{
  "n_layer": 15,
  "d_model": 192,
  "n_head": 6,
  "n_kv_head": 2,
  "head_dim": 32,
  "d_mlp": 512,
  "vocab_size": 1219,
  "activation": "swiglu",
  "norm": "rmsnorm",
  "norm_place": "pre",
  "norm_eps": 1e-05,
  "positions": "rope",
  "rope_base": 10000.0,
  "rope_fraction": 1.0,
  "qk_norm": false,
  "attn_scale": 0.177,
  "bias": "qkv",
  "tie_embeddings": true,
  "parallel_block": false,
  "init": "uniform",
  "init_std_qkv": 0.0449,
  "init_std_o": 0.0082,
  "init_std_up": 0.0449,
  "init_std_down": 0.00502,
  "optimizer": "muon_variant",
  "lr": 0.00565,
  "lr_mult_qkv": 0.7,
  "lr_mult_down": 2.0,
  "beta1": 0.95,
  "lr_head": 0.00641,
  "grad_clip": 2.0,
  "warmup_steps": 200,
  "schedule": "cos",
  "final_lr_fraction": 0.1,
  "batch_tokens": 32768,
  "seq_len": 1024,
  "doc_mask": false,
  "train_tokens": 218600000,
  "steps": 6672,
  "dataset": "wikipedia_en"
}
MLP neurons of a small language model. Each row is named by its layer, matrix (gate and up: input weights; down: output weights) and neuron, and shows model dimensions 32-127. Each number is 500 + 40 x the weight over its row's rms, rounded and kept within 0 to 999. Numbers have three digits each. A neuron's up and down rows have the sign that makes its largest values positive.
Before each neuron's rows, "fires after" lists the tokens most often just before its 100 highest values on Wikipedia text that the model never trained on. A number after a token or word is its count.

fires after: " p" 13, "ue" 13, " t" 11, " app" 8, " n" 7, "p" 7
L9.gate93:449439522503443515539516479460464499554528542509512410456512441562560503510566523520511494491498518563461532558433473456508494498487470475461472418512496477488548420428550507470469498491594527457508527474438549468411537510397477471426561497542538501624495507560470548520455504441495453477
L9.up93:510534498481460485506446563480485498471511470524544520442474455507515538469379471418521465539547483490483575537485497447480455543567390555545507483466552535430557466485485530528456483465539455605489484570453551440508545484455468445470470585580505470507466502500504458530521475475532503453
L9.down93:440505508576473469453498530494509514517529529434501472444511501443498509535481518526485449487488462501487550527508516462447439548487533540476538454468425514470482555405556538459493507458536515465509487463484553517433454481499437553573521443523517438508466486475495509476470407489561515570

fires after: "." 69, " " 8, "%" 6
L9.gate35:483478526494528499443437472510540519518521505470558462521497523495503419470525543490562516516438479488454544469496463528477544454501458559482470473539507511457493490450551521524423507474508479570501496506474537443465489509528516500487489538607497504542466528468520546478550440546527547519
L9.up35:559456537516526529562483501532528511470478512563514507469528491537537519496528406562568514507525489499508466516507549541468574469510462573457506481495484503493540506575402514474549550496441509488449544440489561422519566494511515514522428480538487457493444512537467494483540477508491540423
L9.down35:489478465516521505538473539515562494451485557455528497510481518530561509531493512503459556423487497547495483476447518572499513460500506525466494506466413497555458563481569461519371509540564575498501499423532563491503463447498453555496553559515589498516505506558450557477546525521404517521

fires after: "ab" 14, " B" 11, " b" 10, " f" 10, "b" 9, " re" 8
L6.gate88:538556520381494551490467489489485486498466485510533566479503520465497478537573473396490475492534499532517507562492489484519495438505488479463489458447490489525504533513511470563530467568557553504510518491470450519499533502533483505544529467585599509546416525495490482543462549504522567568
L6.up88:470565570447500481443500548462510470491518500523481472576499501522492438563474556502510454454559453554608495485480544551520488495522512520478518552540468544458488490512523473552498497512510636451469477494414452467524497593492452512485464498487476511485500475475478481518507516550556497476
L6.down88:484433468521533456476522514515417431442538592441497456549475483474513474430503498528579480557471501457540519532449578512498484549553542519433484551513461525482470507533470528503534475525494523428532491445513520561455436568506541579582491544505465434514509450511516525462473521489507521448

fires after: " sp" 21, "p" 8, " f" 6, "s" 6, "e" 6, "t" 5
L7.gate172:467470495581510452500530476490506449451565465515469440502548528457503424423548550508512520571502567452466501487465573492507504493457515531467502481461461527515507507498548456536556559469480518570509525574449489491551474504484526485460472492534547488549578567421465545506568461509503567419
L7.up172:475528454509511507470500601471471518497558471533477494509501563522498508495504555509471426527450468479507458554472590466551510529463509482489392477482537495480491557464560588486495479570470473471546502521479476492540490536449515487532515552510467550460466480536542494499487508513524483579
L7.down172:509506512511416540514449523487450505499526477507512481528539433497519464542527460498537518538504531482550497512518546521462566525464452523509494519494534470477537502537522576539490518500479529491486551468436490497500514547493523504503435469528486533559464484560519496490519498560483499433

fires after: " ch" 29, " w" 15, " W" 9, " l" 7, " m" 5, " sh" 4
L10.gate246:440458475481536498486536482491456493507536506510530529465474492507562438461524489511511535544502522495511494464516524463562534526489512508554581447475494469475593531447490507503511522483443463509493446487468528494587542511499504528529437528555506541488450501504496496564521484492466490516
L10.up246:642552477515501516495425426520510471438580390544514488517529449476505548532540492444516563432537509527477461530467481467523529491428524479505475516515536532455453567516453545552558539533515468502524503567511497492503458494518478526442510500505473440588501498543503572422518466571532551465
L10.down246:517473493536546441493437527520507474485639445488511499501532464484513462504561443480576538524473514515551512526531529458502536544453506480561482484514544523503533495428527504546522556489442535508483484508521547459500535511521529521442509493524500565533484487452513504508470576432429495524

fires after: " st" 17, " serv" 17, " play" 11, " St" 7, "are" 5, "i" 4
L9.gate357:545444534522487464510456463563535454493482455558535524474477531521528592508529467444546463512496542405506513480458519486525507572471474533472488516571469491523519518460487500515521544495482488444539441519460523592526513497478560496455526514538597490495541499561509589454467551508423460418
L9.up357:517494505487487510506538459457461528496444476492427499467441462444483543494517493519547492468505506604604478499477511487631509454496491536412548538409441519445501544520480464505523490496535514464521585514459523540614517477478472554518483501475458529504537468484463513577462525475515516449
L9.down357:455545486426420462468485460567478482521513523544489480498442465501517532505516504509501432457497417488485459460525496514523457527505488432520422534476515534541541489545491556471549546434427476513555536495496592422519497448542464506540486427493480505425417527500488571562462489493501511517

fires after: " St" 14, " st" 9, " cl" 9, " m" 8, "it" 8, " ch" 7
L9.gate177:544568514496520483469488477404445540458475504536501387517475517503463465492498459544446473482514504470488482476516535459551498489436444565544444520499502525486521554537481533513514514486562466426519432540446483502637487498554556543433503492536518563497445496484552528525524491524485463524
L9.up177:503533482508545502494524518453453545493533490538478486501475515511511568511546574466450492449485518556574448444507539496492498408574444456474549467493517496467573440438474485470485497521539520485506515457536510461560525435480432568530495497516407483549458480542504456501427543479528403548
L9.down177:507534504477505532498449461497476487513481564424488555446410507542553432476460502463519553515524521483476566469545590586486445536542507416547525430476511559481511499536531456480480416485502462450496533502557481504475566562477457533504429498530568519506516474491555503560511519566525504478

fires after: ".\n\n" 98
L5.gate174:469460495510508530502601428466549485492496433521475545504488466458562527447487524459483465608503492551487516489530460513505428435524578473592554555464528507478548549482572450522464469496511509439446461476513475506482513580523596533448435521553495510469474481508501430534490403523470567469
L5.up174:497471465438507537414500488428458539527467503466501477505501466543491552459422525397520500463561468528563571461452448496509366484504582461485564513463502542519477514458535584478467492511537545462459484480496533505503511536499446594532476533517477453488519512504518460453538443558479534577
L5.down174:550496523467515405499607443458517443475476485511546502501466430526531481462441437529472511468495554502513532524478499498514473496467537437503498439448423546497477499526504493461494511490644538532581519499473509532434506546492583473543510498468490525480503573469457490577477498523540479558

fires after: " f" 34, " pr" 11, "est" 8, "f" 7, "ep" 6, " F" 6
L7.gate296:479524519458490576516585456548555483508478464565537520386474479495559501483487483513521449534497495511568483567550510411490517513512514496550491431557413541524516502464568540519478501459485438431519508482503525441495507514414506527497482482579447465532492521487458541492431458553443453513
L7.up296:453521576549572492473536487525477528521560553487528495423582556558502512477482495464434446484468497518487489574477482464529538452567553476507514482430522484560468498472449530529566508564461494527490474534531470525535523566526533515470436481555510453490478459542487541448508478492515527487
L7.down296:530521538555553540475556417581557571482511467460531525500509481491494488493522472523428496500449477475506477636528537487539481504528520475591445485419512531527486462367473592517478503534535480531492446587495429534443523485509514513490526532505515466509496471492467490440506538493612455464

fires after: "m" 16, " with" 12, "fer" 10, " f" 7, " " 5, " v" 5
L7.gate423:493560538480563523459515469525527512483547454568584496561510464520487465497467521517547465533504490491468511505536523454538509527523519554478464551507502520533504474489554465510484435470462520440506451522511493448536574437589514473514446456475427499543496498567387451535510479492513544484
L7.up423:530557525445566540506519518540420501510539553521523557422546501502518482498515535478516481510529390463468587479425545493532490469524533566505513569469428506537453425538509476483431473470463501506501434510565420463433584472559475444431484556438488561513465541528526477497528506542508533547
L7.down423:538522488475578466525527498492486490481427518586483510549541536513504520530487493533424504524498525490524484553484447519498452519477539485505632545463518513473435539539511535518451540455541543460527489513524473464504511458495483499495420535560438448465531417552473505472511466500500531575

fires after: " v" 12, "b" 11, " P" 8, " per" 8, " p" 7, " c" 7
L8.gate282:542431510484509481488509511508490473487560476455474500493484452499563480521402608485549491451504499492541462497418512545508516480546491553512511486440530444508487524484488449476472520461486485433451485578468555536467506573519500475546510478511542538556443519444513513520459504521524583547
L8.up282:522480513484576424506513520495459445572475498471508499573529497507522500471479476423500575461559526540559520556496512515497463530529527531482430518506541561535469488553569494549524544473482518486516527477505498485451495504487525538526591522473466477520560506481520566536462532493517524527
L8.down282:511519463485503511492517486543487458553526530506510413489571552519460475493470488510505616531536557451451467596448435476490476391519448515477497457454508528531493515547478460574558542526534491464506485495546570470417504495488533492450567410471488491531487420437479548493558552465497592482

fires after: "S" 16, " U" 14, " an" 7, "ar" 6, " New" 6, " M" 5
L6.gate250:477510535436491466414528473441464517566460534494519477563560545480575478446480488505483446534510542422489472527499513567507544469483489533516489439447563496523483490508482435458471423550505471474471481501533572504466453429511491489518454563504591512540527532583466502518511523499517513420
L6.up250:499507485522448555541483568448439478550556596464458510431519476492580433466515457566445514480475516435463480527461513477561554463487525500467486474496530465590486500512492551492508507497516473563483495491475508487514489493567474481548528465530517519535510489481531570546447519520541535479
L6.down250:487483455470560485523531558437514479546512450529516466479498466468520470561484496508494415513517491493467497408473508520528493562558439486475556474490536523488410489505458450451502537564550502508513508433473482413443525496471513515440522485543529561549486485445481490444491509522499465435

fires after: " |\n\n" 37, "\n\n" 31, ".\n\n" 17, ")\n\n" 6, "==\n\n" 5
L2.gate447:570389460441545519473554485489519451504437515548461496511469415516513485497473486511492445502380518480474485481462517437466438505518584469486531503540485458512508538428512446533459470482514545499454517483491529479506529482520537556401509491514466498531520427432507506505533500554473460497
L2.up447:543501508422566460497566565508427476518513461481478464421511480483504501515520470507507508445526499455497527505535469466557505457533556477571514477527564578513524565510459473447416475510445535420440509520532508496489539489544544449547415539526507475518486503566436450510527506589435503515
L2.down447:532462584498578442489516521471519457491500482457487454468549461522490428482491483516523495525543456491523528422498530520477438447540551480522522477517496558512544541459501445500414550476529530452461529531478523436528483503569570440521506480465416508508452468526411456541486478548417546524

fires after: " p" 21, " d" 16, " t" 12, " D" 9, " c" 8, " P" 8
L10.gate114:506445495534476549504519484485514538505446520522488519494487498487531523560543465488554539529516519528490500550376472568471478523565462505496497459461546432490508466489488570451458540517480459471489507509463510456520527485490485519540397478505540473465527584479554370550509460538515474486
L10.up114:477481501529494475444570550499495524531406479420539437488513502485473480519481492516461477471474482496528514498573513472499489521406510566481536530490420565506506509478576544461454548566524516437502490588446554451510469547535528497502487457488575476465449500502496480558439524477436456431
L10.down114:522472522527490606502455415510474493577457543521535452499575453435421484496546457410473518490502494569455524449485534508487505467496561508475500502507554565484437494440489542437470509533567496447519541573508522510505541516499486510455474560511534459546538504535465483524516495513533556532

fires after: " B" 12, " follow" 10, " b" 10, " r" 8, "ug" 8, " R" 7
L6.gate473:495499494497469456484469525515513529463517490542514560464544502483452487547462580499511484531589533538509520505522398522486529489487506558448406505570523397477433513441500454525499476501515407493522454506429511504539567496476510484509523455526565581485486404590511505556473525490547530494
L6.up473:490526523462523408519444540545552464525436487504541523489469464487470424526453562527498574479491498561470422448472530559467565469535593538459526456559512485457573504487494500548447466520550429590446450556378506416462514578545532494437532494492488508409484552515508492486435497498455516479
L6.down473:528492491442506572529461513536487500507460462540483550566505431524487478431523552458465514501540421481478608444531588513483478500466473505512490542455544518462414523472432535454455560499476490513544485447542470497490409512447542580468487484487499477602530519499406486568478493493472435435

fires after: "'" 12, " Y" 12, " \"" 12, " w" 11, "Y" 5, " W" 4
L9.gate169:518550627482536593499567563502503463489491522513516453521505480480538460527498523442452460534513501504519484487517483470551528536540483489437529491469515509481526522561493546570488446526451578511550530488477515485485472502559458502451445496519548510492487471463511530447454475500472520523
L9.up169:469573518507449478509505482496490498430521453568551533541545470516559482450475504500474437468462482553533448484531439503524502457446521535511426525569479509458517491460459469532516506543534564569467503484538565495516479430534466474555469497483463561521539502493553552410452594440580478549
L9.down169:477548478500467521508430587549514494488467468491412518491544527445429466444444475529575452475461553491462443524505489474520544567483558448442543489527546564474462556509447530540515536464457524533558550553500539440458532511551527515508501488522462482536545475508515525479534472516510484465

fires after: " M" 11, " B" 10, " p" 8, " b" 7, " P" 7, " c" 7
L7.gate344:479478520500521500429495475535481482448509516532470488547485558539453539493529495508509470437496528516542541463534445517506526526550517430605489508520531487512451507480493484498497414449468531530509450437557446615511465469479473500505514457469498508485557471465483557511543530443500487504
L7.up344:473441502435544507488559503505513542475504576525439505551501442506518532499468529522527578480567563565537460539554442598515455501501475465567481528504449485494437508449492531565506507502466504538488554471477440545477520517507502426596452424482546514481504530465561501533548563445485533476
L7.down344:554444514477542534549409525534469501530577548564472428502480496539498505456497484580583467471476514548440498461469494585445496548459433469469544567509457503543435532500556468538513465437466516538517459439474503520517551436434511465509503480469510513473484506554525464474512471465501438544

fires after: " W" 20, " be" 16, " (" 15, " w" 10, "ased" 7, "ode" 7
L6.gate7:545507546581515604506470468557522526494540473481470428499514493462482473540510440515483481549546568462480528518529517467512494523511466536443545481454529517476623489572495493512501536499518515581489443533407520573540513488519423528527524448513530559452461457543415529484535488435606580511
L6.up7:520507560500502545501522431552482536445498429512499454513499479429518561480522415524544523511531504504587515455484492477472530469506490455475494535541534542494521515509472495550516550512488510506492503526524507525470568469564438505496505536441612557510492457562459484523403522535575446542
L6.down7:464523543475563535501470514568517555496507486507547532537468495469460558458597481502568512487572565499558518500513568493439499479508553512464474470562509524512449539486518545529528596478441555528473428486481537472500563445494496494482535579532469546457490474497548538471506480463526464457

fires after: " In" 19, " J" 13, " f" 8, "cc" 7, "f" 4
L6.gate39:512449450502465485430501509449472540501497522534570498453493486501552488483489484427518568496463472549480504574496517571524421507550517489592423431487543494474551570473494498520526529458484495505459587427469484403524409578452478517513481512507521506431465491550495553491497514488431509506
L6.up39:492504527514518502552499466560496492540538558524621501493532508513509435449499447475502515474522563421470483521543502472477496482536445453455478500483508453523510448432514491486504408502446543538531557512482485498483514486458504499475545466583518502520460410466552563496413441519450490530
L6.down39:509547501530470528551489502509468476510424588496483472507555439547549414503508516481447555566503521445495489523504465485541577514517507505511457479451591536530382451514497488527529451443497544558480445555511515426454533515514535503480390484484533479509487470502519517489584565539462465461

fires after: "ue" 19, "ow" 17, " g" 9, "p" 7, " has" 4
L6.gate134:546503553419419556486556452467432533473501521491526519434519461457518471503488520574507477472487514431409531587571524506563475507532484562561516459536461473444532489497527483526519486480501436493428471495547474469522477485411465471485452476504585494498488523480542458549492510481453434477
L6.up134:543589513484530452467514535441501489499583474429556455543515513445462420493534433471515475513520478534484503539443518477480490529492540516549473502504495550483467488513440422495515484503499464584495503549462475448421450477521466512544468445542488509462422515531512554510508490523564528375
L6.down134:496407510506533512480534557440518568523548467490528457558518472475482575487475434552523440532474592519532533468432465513468494523500567440486511450504474533519451504470526457493482559513483498480512481508539500519423605495625433520464432493503496499561530488489483471466511479504496507439

fires after: " M" 16, " f" 13, " F" 12, " A" 7, " U" 6, " a" 6
L5.gate487:462518522519509499470455568475468629522465509487544488513517515509484556427472447508461435550523571528456505554511480515545546502500528486490473448437548506586449498478497409432480460488555530509471458512471539467560484493471487546447534496434505503438498531482553527529507527490529533546
L5.up487:460479538520540451499507450493540517512522468501521479468492539516514499541464512520476434499436500558502466483501476580525509497437526463498490474441520490556542471430557456454497522570525484495538487534458510478535573564499482475501498439573513535496536436583441518477535504479562453445
L5.down487:496502500406503521471589552484579449593524554515500462441494485501516446551462531479494504462463434552441539540493453493537581533536465493611526494490521491527503473471496421550445488454553560460512474454475445480498451557519483449541542546506513428536519502522529523464532475462538529410

fires after: " M" 48, "M" 7, " |" 7, " B" 6, "m" 4, " med" 4
L9.gate106:477475448521487416488445502422428492516510551553445540548496538555465536487502528538469482521522509506466518502413535467495503603466422525529550391498485544494494551490517496524424494415521501532453434592549531489516506575563484387458445453516544463530449511496542475451483541546510524532
L9.up106:502451488487455483468531501507504484500449499492575513489491485475534568530520494479455527568525420571467542486491441530505450548487490548479494483402503535498533466463488559549500551562519550422472447460501534433496575495534519419498495518431503454404444542481589526478510521535553569488
L9.down106:463490500523474606504489499490538519466472543495581440484543466582486541475541575490470572534484542543546483533480479517517545525473504500518527515505468499526496534513507493465473534510449509492431536540460468565443479517481476489459464564479509518527476547452471485458481575501435426534

fires after: " f" 50, " l" 12, " pr" 11, " re" 4
L7.gate387:511588502475505480504533455448488424567509474485508486502487550581535537548517467518488512506456452562565470568535495450464505572586510461502541449456489500503515452508560471518551489454454454562457498461494537510519566482528427567535493557541485412481480501485513491493544507579481496474
L7.up387:506504570407537492536507523493504467556516460538495429536505522440483501549609464523471548471448565564493447567496540512507490468476460543515426471466487525480488537443444493544526496484475472548488497479501425524536552557495545520521491577515488524532542475532562418446451536561540499543
L7.down387:509436495547538512433532502457535441494511498474501550557478468549518495487576502453458451387541446449472448558526498439483421516580588501557525456479496540514438497528505499527586521474507505522478500499468456480551468474433562532465419556539514459540460522498523498505537455490558528547

fires after: " T" 22, "p" 14, " B" 12, " d" 11, "ot" 7, " b" 5
L5.gate72:531464505510543447462542535531519531431474522489444486500457539487483609521535476507517526549488592527555464491525454486422422550570517507457511509533532559504485541471569517512457481490556453522543489477493524465603441500484502478512449518462499489510491496492551464506480453505513427514
L5.up72:539490477509510484432541434555515533516460526560530454501434437499449458504472603463477543514536490507519494429543479540471443488527532491532522513445535527611533465560500411560468502551455506431444486470447536505426480543520525455503499498508459512472456523490494423499547462486451539566
L5.down72:489470518525458508608489553479432506497528613479539532502480470493525477435498488510486529483464520524594440454494449440474565436516452533536549426432484519533426508476521421582521517509495534466515521489470481556490503549430471451523498427507544473500469502496454533509499485499492536579

fires after: "iv" 17, "et" 12, "os" 9, "am" 9, " c" 6, "g" 6
L5.gate406:492533515555488534456503492499450491495451463466487561461505492586514555493499469510403497531487555549502443473522535476506477395463492532476537513501483528466451540481478505457504489462483489464456395574375478491497451538449462512463537507542488465566473538566551525449463490483494542464
L5.up406:445493491422504544531471590500476484454477534518503497514487571539553468451515484539499546464506554495499585518474550503515579436539536506528505535501422497492546579449450492519480526434460477486569462519474546522591508492469462529494490532460499449477528575516502488436519526519532440455
L5.down406:494523467537546506467509449559520554514520530553440560493491497496493522503547489498426484531469532493517524546454426531559447456546488516508410473509576506505565498496494452500553466518549542510551509453508547452502497493496485425507513439452474599512426376429456460486504549400508517540

fires after: " M" 21, " pro" 20, " m" 9, " b" 8, " H" 7, " K" 6
L6.gate171:433541491573477496422502558483532439516529536460426458546462516545521541461550534437557500502479500430477533493526523477443437508521432498536562448511547520426561475580463509522512482509451479463466500474486495438507532616453527495494513472458499524490537541477473495529556489454510488562
L6.up171:480491551510475465505500497501508514522551513470486486566467622467576454432493542424513514539561537572494468534488510502563498480489483538484523531541552506489557472444426492531516431470468480482469488506535510574434490485511540571487505444398468517473538505502558620497460485547498511449
L6.down171:533483482479462539465523419527463463467480450425489450509447475537465452485439506495534581525493515468437459492526454523514494445537441500456486435485559527513515456513550548494533502486498442462535486532537543538449528562540496511525420464452503426527571472542537503493502495468540442497

fires after: " B" 20, "o" 16, "us" 9, "is" 8, "u" 8, " O" 4
L7.gate74:486576491573418500544503537500454551487524486445520490558463562487533516575498508508565553543474479522458524485501472447511464451545518546468542492422444454514464564600512499462456507463518493463476543504505433586487515577510511476448613513509498482514535500481480595501449499514409555447
L7.up74:508447567506448537488512591422477495521626462518495520517465481488530464450515479540492496461530493549580500452472524537500454540439513557515492565550522490489490513503505410477511519484532513416519396473505442480500524497483574580493512431457467515581492472573472508544562522498530486456
L7.down74:531556465529478493499573467507483537454460534536456528477428554464461524536497535487395453496429460449458477497452463527563481512516544509525522510516450543487464548456513482503467492418454490506416551455450458466512433471509518449509507498482543418493488485451536421484508459459469456511

fires after: ".\n\n" 70, "\n\n" 17, " |\n\n" 10
L5.gate476:488529526526507540414516454549509448517447488579436511467453458549499452487497455487526518556490462552435504547475563459483444499539492428513498449485560472491564534521471494501506482495526521441497537512568489541523530507516531499519491592519514536447440521564431465526481464495492524509
L5.up476:496518465488477454426430502454486441546528528441515442493587555594484510512490423474464496474533520422465490501423488509468502481510517488460560516438451586498539475500554528501440511462497491471458520588512425536456443474482465499535460519515479451458481465486434520499470489542482575597
L5.down476:508480577487490489509506526499540457486532516506536521553464492504499484493431402492410514540576471497518468480531439505529487508556487533562545479516515492560515497498551517523448541434598522530440495485513530554541507537496457520476480520466497438522442541532473450526484516509533482443

fires after: "|" 25, " M" 20, " |" 18, "\n" 13, " D" 12, "M" 5
L6.gate490:519524408512553413483533469521518507548478558567509467520566442498507562499502547551528483551477563462465537481480543544562430509488458492509486482496444524475547517510545511449423480503587474524498522465493446513501475561476456480516439519520540544479490494483504480482471506439568521516
L6.up490:500441518576512582426486501488523470525553529469537351447436522591483551500462464470479492557470446524496495482453465505504507470495503474497466497480437461528514549531553520425402475538502521503533477544522501563455467567437497472531467496492469501456552487451570516467533536499529476573
L6.down490:432513548443564539467563493510500429492558515468505453457471476509496489509502503506504469440450493493484472484468373449516583530494506508429578477491503554501486549465550497470493534513467544473474435541509473531423493537405533504509531561571465523494538508458495500547582535394484523558

fires after: " St" 19, "on" 12, "d" 12, " Bar" 6, " Con" 6, "st" 5
L8.gate375:475515531499501494392494515513473460562502552525537396543520567463545537461515521524476524496508518527515562443481487439441499542557559492524490444504521501625503571482440553481500446450498472489483547452472517519503444463545511518463521455574531549564512507515523508492468417548499543495
L8.up375:600486482500452573498429536503542510512491525484473486381520457496506518487540552518490494444471495510501531561469536509549492479460470510466546542465527523454568527495450506465546507506548502531530567485491456431629494436458516490514453458506519519545494492463557510524477466550570448511
L8.down375:497538546487523504484415487457490531544484550510512519450540452415516490565424515596506486461566465567462487482632526480498547522538518511520488486546575494448506526425483440414526439528466492510475510468432467513525421520469482547510456484503503549438464523506512480555517444505444410485

fires after: " in" 25, " o" 13, " " 12, " In" 11, "f" 9
L7.gate184:407486466523493494506498469426444519487536486421519519475460453523536519495478490481563530489512530500558531530526554488460532514530446521505480439517486528479506416489582437548549515497502480481506504480425488449450540502501461498509517476470477543457508513523467561474504519568523579503
L7.up184:475455424542453578480423511539588479481479505493495472446480591563577495495475563448515468461468477520505480497446443535478558485479544511493460481489550478503434525502477513522485458449446540517479504499463494443445486518542524502519514406467578512548456464534521579444487465536466444446
L7.down184:471479483459506545462500474499574515553444555545517467432518577564510450522486560498452513563492556555502525518471546512429490472569551565463482507468473602492478439490532501478500494482481505569443464485562460473499445570500425518497428442475519444581487449504550496520522479472546451513

fires after: " c" 16, "ur" 11, " B" 10, "b" 7, " D" 6, "p" 6
L5.gate140:553487504516551540481481489514510410507506402470416461561519519439567450533493442558519494443495474420533386488536540487482508469519525435472512490528530497469528548468478431511516454525497416438467538482469441579485562490548469579497437431474454508573468482501518495494521484471523523572
L5.up140:485538441489418527497467516530508465581517501467482520484461473485496509486553461481458480514498526491514470500556441543438543463553475446454478447549576506572441526565531527476554546549515532545532493492453566555510508456529501553510547529493526557497421575483444484500423478514525528541
L5.down140:495517468491429543543524503530429427524491493467482534452493519528455513496524536411539471550569514551459498571516552554533580445460572540474497437519562483578557495463522518536516511573485481424579423490509545408555483469585531540483498479508510465476415509500436514538524525510457405472

fires after: " be" 20, "iv" 19, " he" 15, " off" 8, "aw" 6
L5.gate483:496471480562518450491483439450525541487445498569524563570499455451516557570504404532491531441545510473449480566418481469541479485515457534599527396515542501459459497457472475516542536496488480442450467482485444520488504532533498416474495532523542465548492456528491467468542496470469545476
L5.up483:574449445522469481455514501569536512486431530506455487477491546506484481549461560513510462498517511469443511555511531529504459497566454547399528464490480577535440491489445560502516484509554560573447496503506536451470479524575542447484571471487553513470496537465490578502525433465478553432
L5.down483:490437519534523539592515561491488522548454538501462521518558538504464493503546429493457455508618499455420451497498511446473525490469505577540442502566514535508489455460523498500477546496442462528554558473453546529450456546462557522491459480469558518459424501513556496517493419477482477540

fires after: "." 30, "S" 13, "p" 7, "e" 6, "ro" 5, "t" 5
L7.gate69:536503516493535586452524456498415425522485477477464443487509553450510538461561488569482476575544513484488602557500515481560473514518484513471512500537548518507517543552560603524465531536488519482434531479485455491497463438459503484552495486500535471601466562502431525563563552462569529558
L7.up69:509419517481569490543466517412557564462541435538507534494549515488477512484461452525544510542474463562516484518487507470486478518523453529500462508488525535471519458513536445506510428557474561507524549459515518557479521438479506492524489519505502519467542483555439502381435498428493517553
L7.down69:472499483502464554516504513502517471499592475479538553423530553524482467432450463517508524493532581513486499501422526491499532576410523481541483505491489481491509475484504473473511509548481555497449555492531523501484527516522492475453495439546475554514420456537466491552454445539482502503

fires after: " R" 16, " B" 13, " b" 12, "u" 6, " D" 6
L10.gate307:533489551553534483465511540501525479535491532506505531487478523503471555553425437545472573557515534560504510527541460568453446526573535470435517521549470440493517473489540566472596495514523394455512499481520425453536476452505508488506574485565562495484520461494521493580505485498486554471
L10.up307:495462581493589538516462496464458523464530524532558441480504439545495485481522521500504483483389485508471545459533574507493474509564558417542563464491476496558518499462506468478462441412503493482561529504509501528459523534521559477517522520504522502517513450463544472512473476496356582494
L10.down307:481477453499528549515482479542467517462582545526513458481469468502427509436422438479456486466445501591492501491505518490484507539557532518473481548584450463523477494480433569481485544489438413479451542472467512558556472547543557485579484546502498512571554496495514437513503441428441492543

fires after: " p" 18, "p" 13, "P" 7, " P" 6, " ind" 5, " re" 5
L5.gate275:512470528532488552455502532509459519470500546482514468466567519462567516486552493480531436503483480474534438498427432564509483553511461547431521479462558505518518497576516526516452498522534484493533520551508490598541572555585506443405477543513544537552510563486458483586490479521533471515
L5.up275:447498527446523477490535605584484493445496532475492495423563553473566578550510496431598459532521539460489490514511528511458500548544484483446471476516576476506530485537439539531444437554527461464489485506502494565512509451488456492477467496526534519539482508495527520542557576479510484579
L5.down275:465483487537484445469516526519509528484518447519537528477542436473537452482406506462539532585449530468426530405517494511505488499554556543509464521510502480459510498574508537458442417544488559580502538518527522452529474471468490452478523451495444525526416518509490509504515416431514516531

fires after: ".\n\n" 66, " |\n\n" 13, "\n\n" 10, " " 7
L5.gate67:449487485445452484394508460557518469485472562586467514435537463569473458521488479525459541516513575531493492552480517492460539515498589567497439424558498473529470555495464490579461523495521554469560524456464526500484472514495551540539406484473523501490558485530539456481569470483483539528
L5.up67:568430520476507427453497502462508533486523494521485479479566493553491478556531613496463577481484477533462436524460526479493502454496544512603498489567498497482529540475523459481426478468536507423515533480420559470459458530412468472547529550531482514420472480486515528553471536502449540510
L5.down67:524485565464435488416479510530565506517514462493423541520546442536597528466483522453454495494487494497466509505493499481526460548506586494543558487524429473480564558434542474574501457511545594450506494545452451531467507520569494480495457490478493520509499483495556481532479542546444570531

fires after: "p" 19, " res" 12, " p" 11, " P" 7, "es" 7, "uc" 6
L5.gate281:494483500496497496517528514474530496465496462510489559607513473505530475492531470503508529535496508456503543533454508559444570549463502496574484504527538471462413501547482526483471522532422497491522500505459518516482516566517521523582507472580557486452516535484571479484503462460486576554
L5.up281:565484467546506495502487473507490441516529494490429511543523512436475548521554554523544609429532493549508481565559490543467526536538490561465531511529495503464500480515513599522471561461518545479553533588418552476510449494485503513516548519516474430530517530455442473537512511466502532522
L5.down281:491514483488426532503454497524506490520567539455465534425464463520509536474501522495440515556504589446382486514502516546492507554507534482483540475585481526419426548436443497554516546542479476469489522454454476516434555496534561610496530512501517485517529514502473458494565532501479533546

fires after: " he" 21, " g" 18, "iv" 13, "il" 12, "ro" 7
L6.gate425:481523490518481485484473493521461515558454478468485556575476530414512510556559468475489569492510540439481432486403486531483477484511493561498545449496475470511475504551457495532473559495555433497453556556542486490538529520501444472532494490538542530509544449507542520532505496459535509515
L6.up425:464475511498481521501525471556497571512522471518486487480486504474511534442584523457530491528495454507555518473482479477453466455518575474529497447483439495544518493510517494456425538589472538471463498488466533490525432451527522520513440486466523556505490533525581455536553440515462464536
L6.down425:508440514505530528578451483518463539477581601454468510545484456519468482503488503424481541500533517467489540521466589507443525466450446563495461452573500531412480502498509544519507500511450447549473511544520467521556473522525502572534515480530487505580485477520504465539508501438519545508

fires after: "." 24, " T" 9, ":" 7, "ard" 6, "ac" 5, "ing" 4
L5.gate7:489521479431528478528520503452494534431538515507503556506534425570510471442474518440531473513489547559496537473518489491551472495520494611527427500438484491519483602474441506493510485518548467554527442511523456493469556487469513468480545438481539528437520553466495491477415480514534498509
L5.up7:531486473536534518492481517474559477457482445536576486474501539509474472505489522527498484492469450487508539489480555513501511450523458485430477538478446514591564559580501488491491483479552481485498515466504483441515554521492533483484539519572478412487481468504485555545527405497486431424
L5.down7:415530452526572485494474516475475486512448440388473483588425496475515486502520416554556545483567448480530484469503558531550495498597506488519464525513447468538482497511527545527496475514469510477481529500470481539482470484472465550496476521466535457528486503523512504492507518500475532514